Part of a small language model's weights.
Training: a variant of Muon for these matrices, 5085 steps.
MLP neurons of a small language model. Each row is named by its layer, matrix (gate and up: input weights) and neuron, and shows model dimensions 0-95. Each number is 128 + 24 x the weight over its row's rms, rounded and kept within 0 to 255. Numbers have three digits each. A neuron's up and down rows have the sign that makes its largest values positive.
After each neuron's rows, "fires after" lists the tokens most often just before its 100 highest values on Wikipedia text that the model never trained on.

L8.gate355:157055151142127118103100142133097096147076126109129102091097118091127103100128120121114099128124162119166128121115153115127116087066166151137189133128137093118137161159131162116155118112117145131131120172134125124131132093105146145137149129121129133136148125142075166132131086096121092116
L8.up355:074121133129110157140153116153117134128151135117131100138093091129129163132138143079125108138181161051147125159142155120102124118132141114156122144106110140134144138119123165117098108118104138097106165105091102111123138112098147151145148094134139135149210123145159101137140089136139177141
fires after: "\n"

L9.gate394:123159146102170097166133087164127158145113149116129093117123144140106156115057169125136151146156144119121171120178134117112144091143142112131161114158109146100112154078130114135119118138143157124152112156161130147173134145089113117117116115126149150146085135098107161147129114122166092123
L9.up394:122127123164131154104127101116125123118114132140126088162124167101129145111118081106170171121086153209121112169095124100180155139103139134160108129125111131119158154101121112131129131143133141143122146153106157126107092115163076122172104135131082131130148125116099162101115058140080078163
fires after: "\n", "|", "|---|"

L15.gate43:099147132121114143146147143170118106102098163123137138159153134140107135077140168126191132128135137126098116128137109179137123131136110096135106138170162143110112164139171128089131146133119143105131086126156108144152131132129127144154130159105135137153054100137123125180187171131157145178
L15.up43:166109105104132072140142175142095082143195128136134141117127137149143166096139142109146123147114118118104156162144128095111120130138143138139086160115118143135109139117121148148123092115113151119127112125116120121128117125101132125065161126122090117118169101173080053133175120119167149123
fires after: "\n", "-", ":", "."

L11.gate322:121106175153094102157147103114159131167149090136162100133123095154108163147116145148144170075155113183126109142148148205144160093140133105145078149108149124128130133122109113128104118117109122119146093115121139157136140167147128135129108114135116088134126111140077158149130140121130136086
L11.up322:130127119103133097123164130099127101108128091115112138157138182114134137108159149103115131127103097100129122124111114092119166136144141092106135149128145150104139152106117147125138113137126141114162111094099156100097143078119137126110110123152152167147147137115130158161141135128138130116
fires after: "\n", " of"

L7.gate249:142117113122123125088134121098137120098144168150177092138109116150118136142098180123105121150107111148114111108169121129133150132113113102119115131130120124172174118119158149152102116106115164092112129147149135129122123142176154129120149089108165110090121136126126138130122168092136133123
L7.up249:115135127134117160116157102153131132096084152126126180122182142109102116065125075146113094119131159129120113160124091137121139098159156143119123172111193139142171153144121135156157108145102119121103111119097136140112100180150111127135084131133158126118114159132107101101118118112135181110
fires after: ".", " (", " ", " ne"

L3.gate242:095113124135138101191115140180107137132101108098142097120132126105113174145207121112095155101155160110139128093180148126174073139144134099140102136138116112106131145135158194136125115084121165113133100102137120095165082154125130136127155114154099182142126101115102117110123147122138132169
L3.up242:098158139134123119071122165132104143088113160105156126131143121119129135125167122071132136092153140112120085101137138169104119126154112136118143112107091072173118148114175141132115094131104120135143153165106122119155124181084105138125128115144093148089084087090110168173101094143087160123
fires after: " a", " the", " Te", "ne", "a", "la"

L5.gate189:113151142158140115179144122132136144095133141127144118119093116191049136093111147128128076128096104137128123148124111127128102082137157096101097139114104140110158159112121097145123189107108172162171076132117149143125126144079128124159114112122108130104106115148100132138137097162106152158
L5.up189:150135129120141139065086103159141152120100122138118168110129132109157167132145150128117147097133154165151108160125124112160112167112106123173141141078154092114152154130151129103107132134153126130152136117138143095125140125114138099145155110177193111110166142123094122138107137117140136136
fires after: "\n", "-", " (", "===", ".", "=="

L6.gate276:124134152144114081115100143125093103141139147148147127122123106117133133129119124087180131121165129155089104110140153138089128161152130118147165106138111099164089114155098160137147162122133150142090159137131146128140114104107184155112084123098100162145167146109141105152131101118105119128
L6.up276:093132147133134132132111164121124187120135143104081111140140103129160116120128113143178178130161132151135126134117145096127120108130095163104164097120114122152093127169117125120149137154138127126112136156137087138109107108092140162120126098153101087161099159107163116129119109126143113137
fires after: "\n", " /"

L3.gate52:118112093169186140157105159109087146139114115123152127121088079107091143093093139121093180120137127120106114159161100123129142179124139149143155117108139142106149165122142089093119122068105130109149110117105185119126159159134143104121104139124125135119154105145115143122162152136147118150
L3.up52:084089145157176108176096142120127116112123123091153111105153109135141130125102141082151106141127103139111113151171104136075113168168105086155154121153136131142141156153163090116152166081101117137110098135106161108158113136146128165138114175124116140141107155126110110102124119161165100142
fires after: " the", " The", "Deep", " San"

L2.gate19:153134152126144155126123145131164119144117134092104146123131114146102136161149142163116043136163160145123137164125099156162123131127124174168109108096156113154142144135157149146153079123154158115133153120140103139126150144140111104150129100121171145136141124142149124188096110124094150115
L2.up19:139139139112162079131170166085155102131119117105102120116104100136120158118124103118144081129134163112130128084117138118152127128099098173108174116098094133130131108142137161155146139123099158112120129111074096108169165126123073124134142126125151142109116129141135114118099103077152134119
fires after: "\n"

L9.gate128:119155135163120147109119158156122141107116110096126130110156106124134133123124188115137159112129119105117101146140097130088146120119121164164143113148158136123103139137094100134130118164132154121109125089167118150140143162096145158101103144174104135138139100109098146141142144133136125107
L9.up128:119164077122120202122102128151140085152136141146186137163153121125136120107079135101125100127173124117149131123132112092100118123134139102141148143118126065106154126130137072096128146137151171123172085118136143163109109125140120143125115119167113163101102092145075143116145112136113112122
fires after: "\n", " %"

L9.gate447:085153146162144173125135110140100124148108127106183097104151097147129121125101144122150167149119124125124127136128137129101127150063139123164154136112096125126181170061103127126114129149174133120143144158161135137130117122149106162123115133180110123125135113125157161165135108146159100120
L9.up447:123096147094102149125144138134172156169133120094083145093128127157154164097142111096166137122110134124104116140139116081134133099080120145149134072149127121119128102121132170092122136117108173111108119148137124144131131114183136146130115137109088118137120064104189152117123072157136116101
fires after: "\n", "_{"

L2.gate68:131140159129115095116147169075170104127121153108163111127182148126174125128114164130124157171141124121161123130132116161133147101103146137145113160094075117093118154145144145134070149136119097154151127126140068138113101129089118155144126088104143125139110118104083135096147136136125105123
L2.up68:148124132115138159158116152103163123171133094091092113127111123129124166151077132146147139167149179150097113136138109111095087130112095158147156141104100097117088115125136131140136157123125128110136108083145125137139116121114147140131127145134126159118144134156165157141102116116183136117
fires after: "\n"

L7.gate73:110114114115129135141171117124085140105103138106145172107112124124130140107106143126160103125112103133099145101127146153114147100133131080153148129162117143103152134125162111129125134138157143164132121116138126115174140100150124160138050128101142072142170128101091130141091108113118163117
L7.up73:108133140111155101111125130191144122114125158087112164116094115100085168178154121127092138154140147114159108156154128132107149125152110105142097104098144090149122081090125085136080162102106134155141129117157113142162110118108146168124142144122130115133115104106132126149136122188105132110
fires after: "'", " U", "’"

L3.gate436:155128152132152170164066145118175110092127139152131132114141116117134105123117144048136081125122124110128206120152160153128154150134146133152161164136128131150090139155130096141122117121107148125127114101106125117150162119117109123121173124120129138139128149116123150165059130105108137130
L3.up436:102144124120131119133121131110092121149132129135102116128113120113162145133169122090129098133134160100181138107139139121147168152125144143124174096104133130162072185126132146124155119081130137089121140085155155093142134138122153106063159107133142138134151124102130126115138143139138118123
fires after: "\n"

L12.gate217:161102140138159091089129108126137127114128115169149123131094098143136174110190165095161147121145161146134107189113128152147144146130129163129156098106120144138102124127091119129142143123122107094103164107104109130117145161151135120109046126113153161148154120128108121151136120125079124142
L12.up217:125132120156063149101097124142127158103121105120104138116141145147145090129167137134162131129132133135148100056109120120108152115109136135111130095139164093157096111141128127148187098109121125154146131152074129121122170131097093127111103123130120100116135085150132148128195116129136202144
fires after: " |", ")"

L7.gate359:123138147155146087151177153145122098143135162120096125122121120090086120128110097128115141085142134148131176120191106094083158116126139141135072106125092110134119161136118135129154091106123153133134148099105112158111127149130134119098111117127124147152134136071134131123097145152144166147
L7.up359:085142169121143046163117130135133121142145111122095141070158092105132136109141111132091134127159131121112135146075138176141087143117142099117117142145107132125130130143121157104124129091106141149105120132066158105121152101115138133124120074148173130109163123129157123170125155099152134175
fires after: ".", ",", " New", ";"

L11.gate266:115125155115152093122157103152145131131123150075113099071149105118133133170124210119132115088155179120150120085116144157169102130105141105140123097129158091167148112083117118133107115136106177113138139146147158128141145127183065162135128146159111105130099107108124130131114140105149149125
L11.up266:147107123149152125106107123101101110145147106153083120118144164119140097144142101119113138094126141128111114164111132160108146127144172105083104128172156193144118148109061123154086124107109141095140092142122128117137139091119146161131153160127151112144128126102145129130130149129159105143
fires after: ",", "'", " ", "field"

L5.gate114:131124150163078119104137139148112120131123113128122143108095105093115177107161132139105143099127113115091156149112107114154096123068094131119107102062129117139132162110125119130143106091183150110114127093121122137181138118143145137130075052136087114124169116143081127149115159106097172143
L5.up114:134108122132122109144092152140123141116139143171143145111125105106109168155137102159178144132119152128162147106132138112099156107097141119123101113130140063130167155113140155116079149161142170096118145122153131134134120113108088133137116123104114157094155109140126109169143145119085135150
fires after: " was", "-", "W", " W", " is", " A"

L2.gate408:122140105136106138156155144116106133149093141150140138100107141140105124098140167105124094145146123126124101139123109126127131100091139140115099128122105116142087094126142127132115102108141116136166089165174173172109128149160134166141141138161144147125094068134093160122117138104102131131
L2.up408:134093143141106136082162158101140128136114112140100135153195152101116090104153116151104144151116097175111160118115145166142130093137104126130116102148139087148113131092125123122116074149125121123164117108159144146158127114159129113077121108128124105116140124104089141154163168169196103102
fires after: ",", "==", " his", " |"

L6.gate54:117103148161130102129136126118112101135102099122102149098133142084111147128114126159102137128122127082120073148124173141157170164129125112130109133118099113134100146139126117177129093153172145203110102139096136136133155136159113135151116123058140127112109076116118134105143107104134096166
L6.up54:104118180159151115157133098136117107124122120140139184172169150140099117129115142143127107133132109095119097114115137152087165080152113107102133113136079154089130108100132119138143112127173134148131121154153144126138113113120089116104114130103116135116098140146107150120168145105144131113
fires after: " was", " be", " were", " been", " is"

L7.gate110:121120145103147128129126137100129166141158125115146068171146122139148114133109072115116137110101124122155130166127119198102133127101112117132124164145131106152125077107143091172150096141114135147121071098106175104141168148118097124127146101147174119158109159116106155174152142143130101108
L7.up110:160138148107120153127147109171056116111107117076162076111170105121170143146171122146108169125140131134140175138136133116097153102111128118142123136162151105149085131121118098130113098113119124088154100113144116144140148136159107170111183155118088119134132090084109125114116156153124094093
fires after: " D", "s", "D", " F", " E", " c"

L5.gate390:123121127139126119127103152155108101133131083150159138101105136158114084125116168140143152091142161156103090112106109116129140138073168158133117093142124108087155148133163120176119166102113128116150114096150138129102113117176183099113088176149110156121148114124122112174139138161123125141
L5.up390:128072153132095079154104163161121108133114159135080110166092118163117090085095145151120125109135084131143130128144123158104086081067086147101131161143116116134137142119169080133153139147145144142097131154136093121149124152137161075145101124124098146156114146162152126145120158165111128124
fires after: " 0", " 1", " ", " Goals"

L2.gate384:131139104167103116102118151132130140103091141129079117133087128136129094156117127149089162104148136087162117156160106112112119100103062161126131122113154109108141106161138163155100131106095137139144104116196123159187130140140115128110139104122149103157144125075133138113176167158147126148
L2.up384:128122098137097089094170157120136124113116145124120106108106136142116097136092161149127164115182090150119138131123125131102086167128115152128122144122110116122095121183107158107131158129115157098138100133201118118126129147116118091104137104153186143123149085137106179097151095123148157105
fires after: " is", " are", " was", " a", " were"

L15.gate148:144076170125128141141131162137155083098115141137098097093115122176115145139142197136102145132139134143160114114127090106138077179122131153160142138134140126106161082131158137142150099183141055139115134162168116124092134150117103123138139165079130170143162129105097118121150112107154116159
L15.up148:145112098137127130131118130112109092092114170150137151122128126091154103112161097113121114132129139123166132148149126161078134103115118107125151135104106146131133137129164110145158133069128126187114108108111038107096147156120131128151101094107120134176141116120161126121116107124170170123
fires after: " |", " /", " 0", ")", "==", " "

L7.gate183:152103116103127192108163115156074138084140166134117121127158160140107121136146133148138095145136096177110143112147144158142093085085152118101128163101129081125119121147141136137136086114137144123162082172112151093120124093147130126104131109124161129156144161138118148141151126083133120117
L7.up183:148110148047105151157114105142132123102151159082127150107134128134102128157175125099118130099083090176098101111111104101134119100100126131088152141145113129104142107138147137104132158072141137140141138148097131140154117138159045117141150111125125168133111091095146133137117129126102146099
fires after: " ", " was", "\n"

L5.gate65:070117135139095110115146133109078128144094073120124154138053142116153147146121101145125128127142109123132125175140180146132155158141130125097132109138102113114099085146182137115146126130143119127126084066123115126177141135171148142177107154120108114146141112137127095111123183105136107121
L5.up65:155129131172108143141134115134082112101133126087114117147128123126123130173103092131147133096123116136148148133152094096094134140087129119100103119126132120148135095164165117156143137144098119084072105083119096129108134181117080121137133078147139140119117148152125152161139111101123147096
fires after: " v", " Sat", " Mer", " a", " Ref", " Fel"

L3.gate181:092094136165133159163121126149112148121113126134127141139119125148098122148122144164107156143152138120127163135128164141132108110146083146112101134107104083137079166136145136120133127087143118108120114173160137127157155096091102133139136115118125156145109131108108160107134174164103132070
L3.up181:137095083115101140126109099157155122105129131094126092142141128121103117142067122130146156121123106178124192089128125122130143145131138135115149132115096133116088112140134092165106114167165134113102098107120129130097130134146159158115116123122155134130158125127160146140106122131067119147
fires after: "\n"

L7.gate127:128118091149113118157135153124090148127089175112137103127118107136090133130118144104112119097105127123108133165126140145126138111168121101085142181134122142115122142146153106124160136146084134123091077128115121115137148179154143134121100110139139158137144110123145105146174169148130104148
L7.up127:102167143119130127139142100126091160105151111145148162140127082092101189164139158118104138129160096172120143128100156093112140123146139122144163126127131082107135151109151117104140119144127142104177103125093118150162160152125153139142161105179131147140203161129128120119125121115113120136
fires after: " the", ".", " in", " from", " The"

L15.gate8:135144128125134119139124116110085167123100150112127125099106102103141105077149111153105121139136117154157143111131121174137116146113062131122092154109155102169108139091138132124154134134167167103156135132176115126114146152138122141084137112141114134158175126138117146094145135118157107116
L15.up8:127145106172128116166134129139121112177129075130061142137142145111082138139126118175092120135088103144158150130159171127118145097122114152155138130131129107093139125042150135109122164084132108088143106100145131149126123109072095126120116094155110119138130153143070142126087174117144124128
fires after: " |", " University", ","

L12.gate432:108132134158158135169118108190104131145122141134128138109102111137114096114123111149107096156154137097109112116124132107103115141113186128197131102151115132143071121101093100127186132132142090090109093148167085161133126145070144159142143150135151118127148136109183134146131152124147149113
L12.up432:166172117125115112099160132161098116095146122136128147150122160181113122105083138116107121152139158092156121177127119155127134130123130166107102149127160126073098098135181139146125137154155158151194126105141109098118153105102107116127131137101187151154134132125150113107159126137135120145
fires after: " |", " Incumbent"

L5.gate85:109161062141149074096100118143144092162159127144133168112101063142157133162130140121185137123140141127125135141158156110177131136117124107112103084163127114144172137165127133145174149134169161143113159171149169126119128149168142102133145104130094146142178128118141109143150158112127140104
L5.up85:101146149091165134140121129107096148097157155116097108073156141113103171143120135097121106116090126135110129134118126110125142088161122127106171087154126095180134146130157120136132118079137145112090127126098146090156110146097117101128100119147107126135114151147152137157124139155137136149
fires after: " —", " Mc", " New", "ce"

L2.gate405:122111089128079159084167133080137119121108103131110099151140139147117103153158116145133119152128140130100127126122109127129101107150119166166123118151145118154134138144157125081139111178123123115145081124145142130115100146118109123126127073110152144106133102114131132120126131112138143141
L2.up405:107118125113143121117119086178147133110120172128137116142128115145145124123103115152105129168128142149085141122123095127145107127171169139132157121113116123126124099104150116094135143205094080137132119170153106130099127161137111144129078116102122110116119129165138145080078107114118147126
fires after: ".", " 2", "1.", " ", " 6"

L2.gate231:103153131065111160162142136091152159097113171154126151121144077095080123097171114106134129162119139133126124131151124100080125129131100118180117158118163071132132165109150113110150190132116097119147094101126126137116162166136126112135141130120144117115145115159164118122135129134166159143
L2.up231:134104111076140169134171098122167108128130167121207182138100066091109133111160133063116151140118132162129136155125113097107116112127127099144129141116162101124156156100166165128166146127119128090148089092168140099125102163147139118105098130130131103118165134159161106125139131162127146129
fires after: ".", " 6", " 19", " ", " 1"

L2.gate295:145171124134120156119117137122190152144148145138117111131144149128169152113093173079092070127139094143097127118160140129134118112143160143123093160135143083180097099161150133112156108116134104112124109121091097121125137153127160145103108139086117073124122135118123096088101123111164156146
L2.up295:135130127133147135140099143146124116161158171125148140108144161095123145144129136046122093108111133137126111127129147138119125109135143118088155145121125096148112145218154138131123160120111160108135081161122160129119119167105131139104136138139144135120138135104130115092109099139124164092
fires after: "\n", ".", " (", " \""

L12.gate222:138089160154122133152103119121158118125126127114128125126133100091121102105159192138136103108111147163117092104096126156140160135102176133103164128106119070119093105131138146156144114104101189151107117163118118114089176123125112155107152134145087145143126126083130082117120078128145136138
L12.up222:161165120120146084144124103143164126134101139178105122118091094105125131102106121105135110180128113143140186093047085114124156118120154117140115109128136118112116145163173141114127115132142131096143167167162141115122128128142153149116125150163137144136136133179134101104157098136141147132
fires after: "---|---|---|---|", " |", "|---|---|", "\n"

L13.gate278:100145124122070100118147128135092123134111161157130128138132133136174109146088106118125163139135134102151173126136119112086098113151148100150101077122150148083154142142125161130133151112095107164107165173117131105083122136174150119132131121148131112124144149158106119122105181137122123145
L13.up278:117111132140115128141102115111151142120139098123131112118129095115125109114113143144121111134108162103133134172171119131115067143145123122153098119126119118107134153065104135126157119104161108158089115112153102124128144122140156111146091151167087110097126107130102109119093112130147153122
fires after: "-", ".", "/", "ce", "–", ","

L13.gate362:106114116118088082135121113102095123122143123123144105114118121143091139108104109157136146129149164085134132137157124165098132127128107127082142139105108103068164155148109114148145114132135103157138084124147105091168151175142152178162088137132111106104114141137124112146129172153110126142
L13.up362:119154120124097134100150075092121198121138084143125167169167112108130143139078095140093121116123136131124171109127109101159095127122142086146125138135125122118101129138105139122117147148109151163118139137146183138146083115115112147125084146140109113146126132152150142146066102115159157166
fires after: "-", "s", "'", ".", ":"

L6.gate372:151140112180118105110136104155132089082119154115104124156123082114108138127145137135136143170111145138076097120112178149131157117074145131132148100123143145128152084124156087150109140126129127159114154131146117098136147112124102185106094176116087119141118132128111141174153105147079144172
L6.up372:123151149125091150137149110120118168156132136133131111113151136119134149149190145140177136123096098136136125128118135147113150130087137126132129146145105112143116119105134094143133140135156129145122153200121144121121181153120140110140161141110126121158149065178145167101157089144097088114
fires after: " |", ";", "C"

L12.gate193:121102133123130147115125178138150152135175136128088163121093119135117168128145145139121074131131146115120110111181133161113102147065148096131143142186108144140174139122134117141148124143124097104131130092081088135140131119137102088126116101110089151094110109142114115134146110098171149129
L12.up193:106128040136119128158111144131099092096176149103124155116106132153120130094104167142145115114169127143080132158161082113101125111125127122139133138108085084154125119126108121145153151147131135103150115087092111142105106109100131146127090133141099135097112125137126135128131144123172144126
fires after: "\n", " |", "-"

L6.gate395:123086124119139128124128058129139124153158174114086169117124103142124153133146123092126083158126130129112092109123107158144164106137123103121127102159144090110123154141145113125095152156142144125146085132126132120136144134135127121133150159153138120097116129101084133137103160156125154100
L6.up395:109133141151114130136153102178116115102135130145129133093108111140213072094109133109131112083139147177156130116094123144078153142145124134080101149093121092143131123102071086144160139138106135147154096131184167113142123151134148164109139107136117163145141099095110147131132140137143129135
fires after: "'", " U", ",", "\n", "’"

L9.gate438:130170110155146133147119149125131131125090168106169148124090124156136123148080113136097133123134161150116134150105094114105115138096132163106104121095148146159111118152117091210169139093127183127129095137171108148144110162108149120183131075128119177129130135116103195116146170153111123118
L9.up438:150147115132128115139144105099151154104168097140108134144137110158112149120133129118132085141150101110137170135145134134147106140140124118109145145100099124158104104111135103178114171108112167110148120144138066158121159136159137082099109118117139121170130107135133155120109146102142121151
fires after: "==", " is", " been", " was", " also", " be"

L15.gate402:119141158135154123136131098156166134121069119146116084145129097095133132114138143123117136120142112109124158123097094149069147115140136147141083093111140132135153158142136136132163109139105111147131148146120089101129136133129103138128116112161131118122169142141173121121114104129092151116
L15.up402:098118149099199133108173119143106127135163124123133137110162143076120119132136149109121137109126124124066126122108136081128101163130146151123106128109129097111150124139120130134146128153127150083129138076105148131158161081142113100148144142126155138109158122146164105108129069101141145114
fires after: ".", ",", " Rin", " Mes"

L9.gate144:150170141182130133125131143107136138128116109083157153103114129105134152116141161103133147137125149115169095104143140149114169147126104125120084114125134125139100160155118143095102158145134153108118110166134114131173117146057145120200167143152146123128138139136110116075146132149141174097
L9.up144:155139178153156131156132111106102144141144132136147116065139091132113138070085147166099162136120167156080146092171126116136111112099147107114143144158118150097134109118142123158174136110122097138116148138153128143153157118156121123119145099136099153155124111115136117182122126117145135143
fires after: " ", " No", "\n", " no"

L3.gate201:129125119120134139149139114090126104143134146104143152119139145127156095104162161088134123135137131110077114141130132115124148114138139134141106168154158109117155096108135156096149165120185132109130119149145155108133169156112112067128150106099135146121142141138112174144149101126092110104
L3.up201:095105096093156167126130113111113105180135165134122163147124111140121127116144118103085122123128128132114138118111151126147123084135157095166138177119174135074160098188148077110185128081150151127134145121168167129139145154134098100110120098091123147111112128110083127102125140141140134102
fires after: " De", " Col", " Al", " Val", " La", " Cor"

L15.gate61:102137156164110126098110102149150122159122126131168086134142146153127116100138140110137086109105131110115108139156156100131097121101192130138149108071161080104133134140132119161105129148124151096116133144097104104085115112169110121127112156143095156123110114132140166138155110084121156121
L15.up61:126156113144096146125147084134075143154116136168140132111139104119147103122144125133120102107139106139112077144173101177109124102151094072070142107124129122117080129113095115165121117116106134100166129106127167110110127137126164148135133142115119142126155093145120115096128074153142102122
fires after: "\n", " |", ",", ")"

L5.gate126:097098095186196144170119146137129169129138093115141140155099125120124142135090130161135131132132137095109118125150086139092159157122096114147100135141108117136114096106134096130145105094137109078126131142132134100113176138103113157115142113143128143085132159127139139145110143130158104052
L5.up126:115144156123042150073122129155121149121129125111112139116089146134129148118117108131120110161139145171120147166129108133066158133114100121110145131144161092156179137140099108120082120139133123137165184126152108136121149104181178124111086115158141147108145094085145144152132117150127138125
fires after: "S", " part", "D", "B", " D", " member"

L9.gate420:085088130136124165162134131070095162141144105115123128189146116108183146167131141130111135140109145154141168152132135140148119127103136097127147171186157097113166133164127099108136127158121087116123117144062111176144143128156121128145152102142138136167108149087163109128117117126122115129
L9.up420:163094116109120082127098118099105103164158158151122099148133124127127138123151135084089132137119158103133111130168082088115174156142163111142126166113157127131122133138117096168092163130117113124130116109105145154081105151098106158154153171143070104094082092157138112112125157139142158097
fires after: "\n"

L12.gate14:156155111113150108129086127141112167186146157138083128102067122120151145095106119140124146155114158144117118140151111125066113125160137145138114075132129105148119171106114093109128133154103138139130146104132093118048092114110097129125177164120106120135122109148160122150129143157132125111
L12.up14:088123122130157121091148123199158158093165153112108115109105119113121136115104103136090090129145166101172101137127130112095144152127133150155127093148116131099105142115118112159100202173128121128155117080147135142131156161101144144101106138095157144086155146124155153136117160130160112117
fires after: " |"

L8.gate377:111086174147128090155153125129112136094130132153137123125138115168118127155117164147147183141094091138153132136109166115162177110137169113131101125119102072116133116140155122135105155107116129155143089138157151104128158136129107143126072143140127147133151135111117153170127152131100116095
L8.up377:122071158139141140137099071136112114104105112116148129166161094131168119184126184110127169108107092115148149133133178089125122105122118117132114091127130126128124138136117149193142154112125106158116134101134109120110131116079129134153050149133139136181155130140085126140126159104129073131
fires after: "\n"

L11.gate222:174101112164077145137148105096147140158116109103110137124156154131110150100161135096110088128139145119131112148116160092183141130115145171111134112153137121150151120152148152154101106080096119158091148171120112136156114158138120139170089105091128115163155148109130152097145064179121117166
L11.up222:121106120101127131133093162106140186148106115141120107133126095148128157089142100126126114108125127123135132093120122147149122159127111098132129149088116137107109131120100135137118143107119154134181144121139102058151159133156142127127059094115174125166124120135107125116125106136131078139
fires after: ",", " as", " is", " was", " became", " a"

L2.gate221:158107101129104108153122120117130105138115100161087146162126144155094133112112120156134148118152114195077106084133145121116143122121129120127147189091124149141098137103165128170113139141187123143123131152133138171118099145123149114153147117142111119149167114160164124102118139114075122145
L2.up221:143075150154116121118166108174098086115098108128138135161134125150142161139156115093035120169136160116140123118135150123080119132103102144180131113086114115102119122121151134140159111151103121133139123141135138106101141141134099132104113174080142124121117129166109138150136171116095133094
fires after: "==", " was", " ", " his", " were", " its"

L12.gate396:134176105112123182123115122120124141134165144114148134122115142157088136108157098098127117095129142124124121171166142174141065081135122113124080119113118108172114158158163056162144129097138130134125106072134139122144113101134096118100143117113140148114116133166178139123122105114125118152
L12.up396:130136132116122129141102141118133187169123147132112126114141121171104128172125098165167130099137115133137157142170167109133148117118107131116181112119125130170102171147144117170134096129137140122168075109124116087126166129139159153152142119146145109129097109191140111090131067081123139113
fires after: "\n", " |", "'", " his"

L12.gate335:144137129096137128127095129141100151161079119131156108121139152146146112145161122127143076120126150116136119147110121134146121134102149080125127124126141085112151147117168142118098142140159158094105116132169138177120103201149165152140110155178085105144159154118140137154116122119107179131
L12.up335:178153146097112165101122167118120137140139154112138156105111088134150145134196154104162121133089141139085146127134118101112130118113158109124131118129165077138145103116150139136102107146123112094151111130124168115166129137145098120156101095147106092090133137131133110143132187112076122074
fires after: " the", " served", " a", ".", "'"

L15.gate95:120141130104138135099109099093168140164114109146154124118100121109186108129101161137141095118105087133126175105100108109142138092142165105177112140113124151124144144081163096136113165113108142116112110140126114110147117098101127095148156129120151104119095105158163116173115134117129155082
L15.up95:061161146097152114153123129111155145176146116137144150125140113142101125154130108152128112124154138103159129110121154153112143096160084131117141121157144163134137118088134163132141146136118166179164130091134118089135183130110103138095108155115103100161127156136135106108129089120126158117
fires after: " –", "'", "\n", " a", ",", "),"

L3.gate7:119098138146129138148112091154106121142106144142110107115096131125101138170117182172099161135127171160118131105144087138111119175052126106199122149084110141111135110116153083125142118115128115131093123148145140133133114099121115165130163125120117142112128110123125108127107159105105184164
L3.up7:112164098114109127090148111108140133184133143145160116173155119165168164140151137110189156089143147151129133153128147110134154131091104124109155119119104147158136104159115108122164097123103148137067088158130122108152124113146143131112136095095105155125113073096136115162171141114144167135
fires after: " the", "==", " The", "The", "|", " |"

L13.gate241:102129079118128090113124179064095133171127139152124100116125128130128154101125115128132120136146122087120115118177132165121138114138141110151132113160102118124109124144100094129146175135157129142134106134094107138151120157120191122117138129172145141093123116130108120120122118128135173121
L13.up241:126144165134152120125094108081111133125106142120153146155123085072102136088133154105117146077125144137146126136124115121154131127145077148139126133100149117128122143157092129130187132184126118139189134086145122129162131123150134155126114087175138151108138166172133109158134102167147142131
fires after: "\n", " |", "-"